Weights of a small transformer language model: MLP 960 SwiGLU, 608M tokens.
MLP neurons of a small language model. Each row is named by its layer, matrix (gate and up: input weights; down: output weights) and neuron, and shows model dimensions 32-127. Each number is 128 + 24 x the weight over its row's rms, rounded and kept within 0 to 255. Numbers have three digits each. A neuron's up and down rows have the sign that makes its largest values positive.
Before each neuron's rows is what it responds to, as a language model described it from the Wikipedia text at the highest values.

Intensifiers and degree adverbs just before an adjective, mostly in evaluative or descriptive prose, such as very, extremely, most, highly, so, comparatively; also Best in award-table categories like Best Actor.
L20.gate271:113086152119153143118128124143139125100104186133103156130164118105124124165093160110142151142134149114113090127099119134119166104142136106126121158098081139155133129124092126136139091097125105161132086126136114124100166092157135116171131130148103149125140128108137154129131102162110137151
L20.up271:112145139132093118113101162148130094138152156134143141166072155146121135157166136190121140152104143165093117118120107098128153143098112065147116111124135123129121121145142161134103107105121103079098101124110093148119150165130134137103125141087125131128081154138119088121123096103115143146
L20.down271:135145087112166128103089126123159159130140136126106132117119129088140139124114077071101155113070175077113123112155108109120133112184118118097099134095096131121105149079166121140160113098131147150117073160120113125134134122119107159123106128125118089127069129176119146116146098123144140153

Degree words that modify a following adjective or adverb, such as very, so, too, as (as wide as), quite, how; more weakly, unit words after numbers (years, points, ft).
L18.gate316:132135135108163164144104096159121112136169144098115107179120137124095162112132170128070147141171158095096156133108119121116116105129146125119119130119169120128127130122121140135122132123161106113120106102139119149098137117148158148127115111148143131142085092118137133150097078118126135133
L18.up316:129148133118149104111091157091124154130161106119094110133158092138104138146123142133126123138119135159083094133097071104151176123141124089139072086105148097124164139120090182116130135059135106137098134157125115133171139082157137127157141162069126128102109107162152116112129109153083165114
L18.down316:117153132110124122122119123152116127129126133116142139137122165153111125165169100130139153117087124138110154170095155153129140140174133111101149119102126147115130119120122112144129166141096096139082130128090103119126158156080131143140128112133101131100160143116128131146076120111105073121

Adverbs modifying a following adjective, adverb or verb, mostly degree words like very, rather, less, almost, plus also and not.
L7.gate182:104088085078152128091121095115142121151139177129113107107101115091076157098151130123087094136180130122154133147141129088167119160100141151151134123142112106135149126151137161138148121120156112125104138149094100142123128163141132115177136115123121112118090168097144137112149093100120124101
L7.up182:143116104113078090116147120115197129095158133097156105154155136144153126138149139133146110100096172141120170145103140113142101142121172112071101105074143076136165138127088129149152175125108114142159134155130132139102175078117125084082128093133148128138127157138146131122139082129149100108
L7.down182:126125073095133157166141122126106130107150095126142108141151150170095158155121111142125136152119114108120080119146121139067094146111165144172118143108121149082154182140126110101138163135099139094153131138150160127081149128122118145164136125162136110122129168152071130108149143106116126119

Determiners and possessives starting a noun phrase after a preposition (in the, with its, from his, Rio's), plus first capital letters of foreign names (B-árányos, T-īrthaṅ).
L18.gate927:072101140095115113144104088186132142123078152141136108123126123110105128128112143130151147125116152142119116148130102138092109150133153091148133090136125163191096111154138119156118123150118165136095109133129138111173125094094141167144112158153127110103095200071077132134121135107120122135
L18.up927:085124102093128132152111132127124119129144159130142182135089128160112098127085119129152125150090131139152122151120125163210101096111143126094137140162133138158109120131193136139103117113106136163102157124102164109140094137132136127112194136157130134120152094136132119109148145137155162104
L18.down927:161107128142103130135138126163150113135123094143115142128133146145111113122133148133111086141159155149112092145163117171116112112149196128136097111147101142156155161172122117129153062084130094088110166104144123163121183155144153140169125158137128092183149119171137104105091145113146119162

Tokens right after a period, chiefly line breaks ending a sentence before a heading or list item, and decimal digits in tables (1:04.69, 39.34).
L7.gate128:139102114162150144125140111136091173134157094137170146128141142146143097065141161095154094140102166115159118152132119126126093129138114102122136133121122174129131091130112112145136188091164143140151129138157096148121118105159152119131131117128137134150137133145126104187139177126145137131
L7.up128:141108070108145078136132106151135135119120086114110137176104133129107147109104161118169135125167169116103151157155176116116111084126123095148133124123094127137125158127169113143116108118114114111148119143174149117120126071182151117093149121172142141178090175123144147136138119141100132144
L7.down128:146119161122125096142145147118103124137139089132138132159135155144088121149163130093113133082125049130090163158120091145110099159110151159142114083127121088097176163159119152136129149092107157109147151112132156121157133103071088100110110103158112136154143083137160108107146160139111111130

Function tokens that introduce a noun phrase referring back to something: possessives its, their, 's, plus of, which, and colons before lists or subtitles.
L7.gate684:105114093125091125145120151131135123198115154136150145105079098131155121140137122142121127116165109121128126119119113162103106119133148146108155073116149095137101125139136139124110133102086091106083139083151164139118148099091170149158140107166105104103130139099148154125131108068129119161
L7.up684:112114130127127168129154139137154170126132148113127121112113130104139168113126084115116139126122117119148108084168104119100114132118170116083140112115151089120134161114121088120128172128120087137155146153166116108131104110157157120118097129135062143107119105094115144153134164084098106149
L7.down684:116152128090131087119096126165094109138116115101102163125096166123094116122151171129155113136150100158129148111122115151135146109101095154147143131137124114135119110167105132095094121128124160124139106128124120128147098167148108115133133137115128174140113146191144125137097125159114121131